Weights of a small GPT-style language model, trained from scratch on English Wikipedia.
Size: 4 heads of 64, MLP 512 GeGLU, vocabulary 8192, 12.6M parameters.
Architecture: RMSNorm before each block, rotary positions, no biases in attention or MLP, tied embeddings.
Training: a variant of Muon for these matrices, 344M tokens, 10495 steps.
MLP neurons of a small language model. Each row is named by its layer, matrix (gate and up: input weights) and neuron, and shows model dimensions 16-111. Each number is 128 + 32 x the weight over its row's rms, rounded and kept within 0 to 255. Numbers have three digits each. A neuron's up and down rows have the sign that makes its largest values positive.
Before each neuron's rows, "fires in" lists the words (lower case) most often at its 100 highest values on Wikipedia text that the model never trained on. A number after a token or word is its count.

fires in: "the" 80, "between" 4, "both" 4, "from" 4, "when" 4
L2.gate88:113129098159083136142117101151138103145094161131109095144161143143161163124060111145154085072181136082138142139116107158127158114130122050165083100202080153181127154144120183146134134096126050106092173113118067096137159041084105119184131122131077098139083112114070162160106107130199128136
L2.up88:148129161110123113103116157157083164065100092088176133132145049074167062053175132099166162141166089081121102133131144121118116112123099153169053108119156153147157138214125145100070148062097131112137152147111082092117119158123101081093108099118160115145122134143135146118077058164152100099

fires in: "however" 26, "meanwhile" 9, "is" 8, "eventually" 4, "recently" 4
L11.gate205:118175103116074177184150126133145136087088129133111084136067066135137129170169148083183166112077132152120173138100136173159106153111137094120084099109129116176139126106111100123122127082201133135114176093140198176145157129138113099112130157158137197103095093165136088088114091061171063169
L11.up205:126154148120125130142131094170151109150095086102149085075137162136123099105122139115165132135101108083171184168131179135129077182128099111085116179130146081172132148096129148158175110140136154143107080115175172150112144148085127141080154179102176134090131151153048148150109084137151073141

fires in: "i" 29, "it" 9, "you" 7, "there" 6, "we" 4
L12.gate307:086100142132171139169112134128096135105106105140113148070080124122112106147138083136118188162115116121131149114165106121127119103118080115216154105096142138172133104101089177197135083071117155089131116121106170203129155108127149116112080136093167143199098110158081072168163136157144085168
L12.up307:159113161107109174146069137000154125085091072135052162093126162176134159152127137139152150117098098092119191154172145110144139118171129189158124096137148146124136061157122106230086200127086137119115110088129176125175158158141116202149113135167128125158131137077140043197138108104152103118

fires in: "such" 25, "known" 14, "following" 8, "others" 6, "they" 6, "same" 4
L6.gate163:163099098140115155074135102108113101069099063124131084141150106127116090080107155138160077203093165148141113154087190089119145187106126159102096119136134100148152109178138135118075210112093121167112122166148091147168082101100079100121114120138149168114115103085111153095065127107173117178
L6.up163:169147141181038129140165154138194119184135196094085140124064168101126160115180153103104134153142078163186143085098070129167149114117178166132088166112137095150171174094127108078132136091137161144116187163110187132101116133098093127156108096137123113162126120085118137156131140107117167134

fires in: "was" 60, "were" 9, "later" 7, "been" 5
L9.gate494:151179107179151142126158079141113109156114171138138138155187143113187131130110133055113085124138173098090098130133138140133161164145105166126124117106155160113177124202111107095126145098127169134127100124040000089060094165108102204169117114123101136100071085140122109139131103077121161187
L9.up494:134148126134107123117170126141174174098143166130160138168072099127158112138089119090148067123137073154091132105158129134133188123103102122138173141161112140118165128098234116103116184128150113150140079068071117091154083113147157140118158187066110127121139045133095143103115092149153097166

fires in: "such" 30, "well" 8, "starring" 7, "same" 4, "criticized" 4, "prepared" 4
L2.gate144:122155148107118095152103166108143137106201121077151132075126144133071145102183174116143136166190175189095133121125168122152129117113146162119130127154147115096145068111106141169087121152088096123150145167090090118121086122111082159093140118114136103152130121114090130134171120099135140129
L2.up144:145111100160105130136074139155158126141129086141126170099129099160087163093138179102148033155139183159157091144157125116124147135129165112116086168132196179120126150134147132154075104128122139146099081149158097140093081093118177150124100077084141141114096126104148175089141090161140130182

fires in: "to" 34, "and" 7, "on" 6, "in" 6, "upon" 5, "prior" 4
L4.gate314:140116108152178053158151095198090120137147073091149144091115126177128142125077113156104084109086108179143121111154068138142079116176175130116084160119183115143199127146138128143137110153115160160115109131136208105113169096180162136145095154123147104169136082188102108165108147106151167152
L4.up314:118075096146151073146129103147139119149114121130165124146139070158117142112083082142097107126071145142164165159165058126181142129071137101124110115125151123191183127158109107138125104183180137141142119143099146088088119098197171077153135142114144099190143072104118129171163186091160109151

fires in: "18" 60, "1866" 4
L3.gate96:117169210122145169090156157112151099132122200076138141134106166126144124070093133150143153086131166116097098118117133107123154088114142159122159187165143133084145141118168112145173132201077132117142119164068154080162173166107095144111088147136138171116147077087154127121136135167084105069
L3.up96:114185150075121165097158185076099084112099191127117158144088151144142137088129105153140199086162121115112109163129125111115145039135135130172178101114153146106135107070129064139205117138045113145158128149130139079215155176138107145124121139171151164102154182118115094153096105135062133072

fires in: "on" 32, "about" 14, "to" 12, "as" 8, "of" 5, "towards" 4
L6.gate406:089112133088145099167125164129092143121194125194090072187128120155071145088066148113186115075160096141042080115106140147189072106136123138146103148192117134083089111185097161168143147146121095136128100114108121122130098138146142179123144130168145110111184110120036142130157194150110069121
L6.up406:131200094140152066147133161127142140097145112195081092108144119139106092071099107151130106113114101142112128141169173136088089055135040108099068154149140096123099176120156163122165142139080148090150144161157154174128110168146131110157111142152157088112197084161146118126090126098106176174

fires in: "the" 41, "his" 7, "left" 4
L12.gate247:124172187132088095159147168159147141108074130174088151134139113117160085113185146125164106094047060149132131096124166144107182132179161148157125146143121103126156127159107141149081171157065127118127183093075127149167110096091051126110148101146162116106160141174192149145097113126172079116
L12.up247:120147157115139119076145180138160103146101104144122161124173114082158070178150188131117113132102078123120124127141147131106178117145133125170099122137113107114143187131167151138129129113125133085058184100078086089144134130166063129110174108142177164109178109129099168155169099103170121124

fires in: "was" 18, "been" 11, "remained" 8, "played" 7, "went" 7
L6.gate53:147133131139150203137067160138135113091117184154138103121122112052132152135125098099119150150132129103128177115166153150128145143144108101174122148143076162093139118113138174130128108126138103169125125103136102154061104149131106120144047132188114108106097099187094097154141197178163133100
L6.up53:101125156166109128108147147108164102148074137175145086114107140076158101096185152113154107120097137180116139130153112146128132094142139105187162108117079134109139129062127120134120140142125144092181135144145152083131117102121132165071141183112128122154133111092077114145119129131135201157

fires in: "of" 51, "in" 41
L12.gate292:149156117150108104114091130095096049190077189130122128151089170117096145157106125122130158120186156085121154121137164186111135114149111078207131096120095099126100120143162134102111120048102169119132106112112118135104098105133096147129158135106124172111109153167133117200070144101197115096
L12.up292:162165101169197165153143143093084111129104122207111189028106094126153118135095138129117079094134158143127193148142112111131129157147109066182150089124093174130095130152138071151142155129120123109124112093157058082096142145156076135187145127170092158164076116070106068072110135099071157122

fires in: "for" 14, "after" 14, "only" 11, "not" 9, "upon" 7, "to" 6
L10.gate247:114093188128090091124125133157116124092120076187111119113121125131121189110115176139081103139211108170194118104136110199158085105123091162141111119088143102178126062059095099147171165162127130133125103162130107058149110131166112115182134169079146181187178090105152175160141121117156187103
L10.up247:123186112157106186196112161161102049124116118079129112133122135126099114137152130119102150169118126160133155160132187128096176117097150100130182181121111102095086110152085153088102123099125128088121123101132147160160129145127151129136149123126135164144067085137080105149115129108143171084

fires in: "new" 56, "rnzaf" 4
L2.gate436:211152156100105152118121103147149066176155164123138133124152174099123090071093133114172191179147151123144119131102050067128083127145152085105103198165107151159127105138172079165174140110105101169122097111154106082111155136132132176070144106116099139075054107137098149171112101157122136114
L2.up436:152134156094107156087105084141200065211146122145087087130146141130141093093085139093159222104132175125095107161109090101119126123129173126070090120119152153143105149134194138172175132094141102155141105094124076117083125114119133141060128114142100111093083081100111178161095158129097114089

fires in: "league" 15, "cup" 10, "division" 8, "relegation" 6, "war" 6, "season" 5
L13.gate28:147118160135149068141131106160110083132115100113142142110099082115162021100063104189120064127125165149181089116138154118061094114080163098116117097170068116159109110097146148163101166157172107149168113192092176172163139122145133132142166104136137124117131176128112205143111079093179121154
L13.up28:093130136089101190100217079121107148101072107144115172146175138193127144096100084112153120129119182126131159056185085061148105101122124203139151096147131158115121106093107066138112131148123156134149086182161167150126034112145097132078177091104114161084121123112133111149182130089134110149

fires in: "of" 48, "family" 13, "press" 9, "in" 5, "for" 5
L6.gate303:106126161084140138141101117114109096089107147138178101158143116087139139163168149185144120121148131146112133099112149158137154118156134139155161118149170148126081143144113161122182141106118139115070092148121093147117085148118124184171115133101165095120146183231136072161148094145099159084
L6.up303:089116115081179176142113159099085160138129204153115207167116112077124155078135089169118143176188159148134141133093107119141150121127202135144095142094115129101125106161176131129148175161141140096169193157082112115197098140132184118118132119088161096128159173159155151166180123122127150106

fires in: "first" 22, "second" 16, "also" 9, "third" 4, "commonly" 4
L11.gate15:142162157168060182092113108131165092131144183177109103129053126143096167112124135102132104119129169185132120159060161212181102089164186147126120154068099112142138154160119098138117061163138140102126104097141111094080131148080095175131104151153183105109142090123191106115187116146134115184
L11.up15:111149080150172180108148095118167137162087136137094160131143131087120094121157145110156094098180114156185113114134143149107173082186157193128127152135084087104171148142148199134162128155133063103120090144150177107147130114106150172139101184181088095138138126113125121074112115097178075160

fires in: "was" 46, "is" 40
L13.gate374:112107124171156152110119111134144142132093121176156116118120192171128128142176121167103102145049115075038118197161141131124081185135114089107157152090138125096116120148134112128093113154142167113091102067149120108148112160097099133107110121181078094165120100195089114141102127034103131161
L13.up374:124110167177140102072113094103175118119111129065119123097147104133186098183156132099140163114190114172104119143093115121164166207065112162122077117140105068148178111104173117143138163154101175121089121154181088082153149128118133152102136133123160150094195155133089161173111136139118070106

fires in: "i" 32, "he" 15, "they" 12, "you" 8, "we" 8, "it" 6
L13.gate439:133110135154137102172083117134161154122108099186092116127093109127109085161176125119159100137139112133110097185167095163170069179102121173220150116129175141180122107144075089185127168172133152079123151128117144150129104107113172101120140176153150118159124108129101143160030142136089135184
L13.up439:079090122091068190181107101196121120163099116091121092126074162119115136131165096112107125157142078071138118107137215111194133114147131173106076080153153149090166114157150093126163142102134178158174128087101138117198107160146189155172116162164151108116098222111147117126109105153138050132

fires in: "in" 89
L2.gate156:197124131156167118100124101120088122101111101108138157184158153153110148085104080119168110146166124147122093178105128089093133113143132124198098103129172160149129126142109097124109194111176166155083149103070095145151117100138065130184170175120134130116153197164116088139122145095151159115
L2.up156:081104204157189127143161128138137129058146122149126150158179116148148182048114078153155152114119153147134100143159130132099125093107119086161149110112210118136141150127133156059156155136180142139111147095105080131147057125148037122156161144124128142181129104145154083116170128088113101139

fires in: "in" 70, "at" 8, "on" 5, "for" 5
L6.gate260:108150160149173067130114085118118150133095173102181089084070112133082184178123127245095134083115130164174116212106055080100150083095150117171127145106118122179089141118157153142087116131113173074162126105133142126158084124150118098147139165103131127238116131133172150075148132101140129130
L6.up260:117180093134144083130151118113140061116110127097139086122070076189164134136104115122159113095082149156139173142103054131181108100122109081173119147080139148125129129125091152122143085087143149092098185126052073139154155156123096059161161120116068113167152095119149101095175105153107105107

fires in: "18" 16, "13" 11, "14" 10, "17" 9, "16" 9
L4.gate440:169111178126142127153160112131113091160146151140100121153157145099175093088138142062106121122136154114057127147096152063062162158145125158140105125174162146123125176189122088129127128216158168119074082078084152109181157181144070153139152067143235146068145116102115159084083148131142113153
L4.up440:159105168105185089108193181159100118136150139156138080127161151106123112159142076127117120167119174076127126105081118135106170091134109129158148139113132103125135158093100120087166181086096178136123125127135117183163087165102181090081158088135146137121114121160055093150085162123120155158

fires in: "such" 22, "well" 21, "known" 16, "also" 7, "commonly" 4
L10.gate88:166141106146101116187167122127162113177175113101124085131122100187087127091177197108108171105198102140107146120108163156113125141124129158148114129137106169132167132136143135126113136124085113195083077149151115092098124097083109125103066160083165150172150021113136150115111152084170106199
L10.up88:127154115163067167113081119157134148157143158115113103100094094113124163112138162143121106110083100138135115123136114125117120092135175206103118138152137109130165204173154098124111160096094099135075029086163145164060147120091112127134078166106149106194136116148135121075149091099112121130

fires in: "high" 34, "new" 18, "middle" 9, "hightower" 4, "low" 4, "blue" 4
L3.gate417:148134182131053096123069026122176091147103119118084132085134118120161120107140138098131100190126071145133158060142170125100106132105182072173157161048122094124101072137134092148183090175060134115136136066164144100076117106100060131139114114180132120141096089152147117176114147087132177145
L3.up417:111125164109120120147124062143146093167114154130130093117200160131118203189127127137170141133137102174172058139147173138109080136077131105139128137092068154072084023090192168123160109118074120164134154125186123121090120079128078153176126150180105128144156171155152146162109112075142106126

fires in: "the" 83, "was" 10
L13.gate12:098103122134092146156077125157118098178142162182126150123132163148075097140106154162163059125161158136139154145160121119116111208221133104168118144115153121116149091088149114157123123073146135155103100169100139076108070147134135156151073115131138057140118174097124142174107082160149127118
L13.up12:143151153127117153145128132175165107125129199129153091114149106089135073176119167151115111167174086128122156084195144123096153231166099063141122115100089066134155177115117112113128152143143143126108149132098146079124132147098146076110060162116132119096150162156143176101081131131169094142

fires in: "education" 15, "warped" 12, "school" 7, "war" 6, "relegation" 6, "football" 5
L6.gate337:141131169089103125131127131153120163079123199153198106121111097136107102111141105091106091115136118154193127170125125125074125153153131143126101136142129077101084119139081174163169110123118128107140147188161083165100145144164075086130160107142145104114108158124142161134164142108132099155
L6.up337:128134149111113161090194145155133136157065156209150098131133069114114159120176117162114116082087088144091145154122053101131130147165143148089124196140164134082142158157088119157170116075140170157094142140193163140198108155110140092106106169108103143151130172127136075151179166089110120097

fires in: "until" 25, "after" 18, "during" 12, "before" 8, "near" 6, "to" 5
L6.gate312:111158154146063114181179114093205099104112108130107122133180104116136159114163149110117093133168144142157155085122105147102129096160077125164179138147131137148133101067084089160142185230136140162159112143135152149165085182144138138123132124129147105131162122119067094195088137123227106123
L6.up312:122114091092139077145085092156165091149137143145123121146149145123158189158101144174133070126104155121159155116115129118155130128135170125153187137150114130137116080174094186158085106099126181117154112124158099107101157160181107152139087075148177205121207139140052067181144149132170094196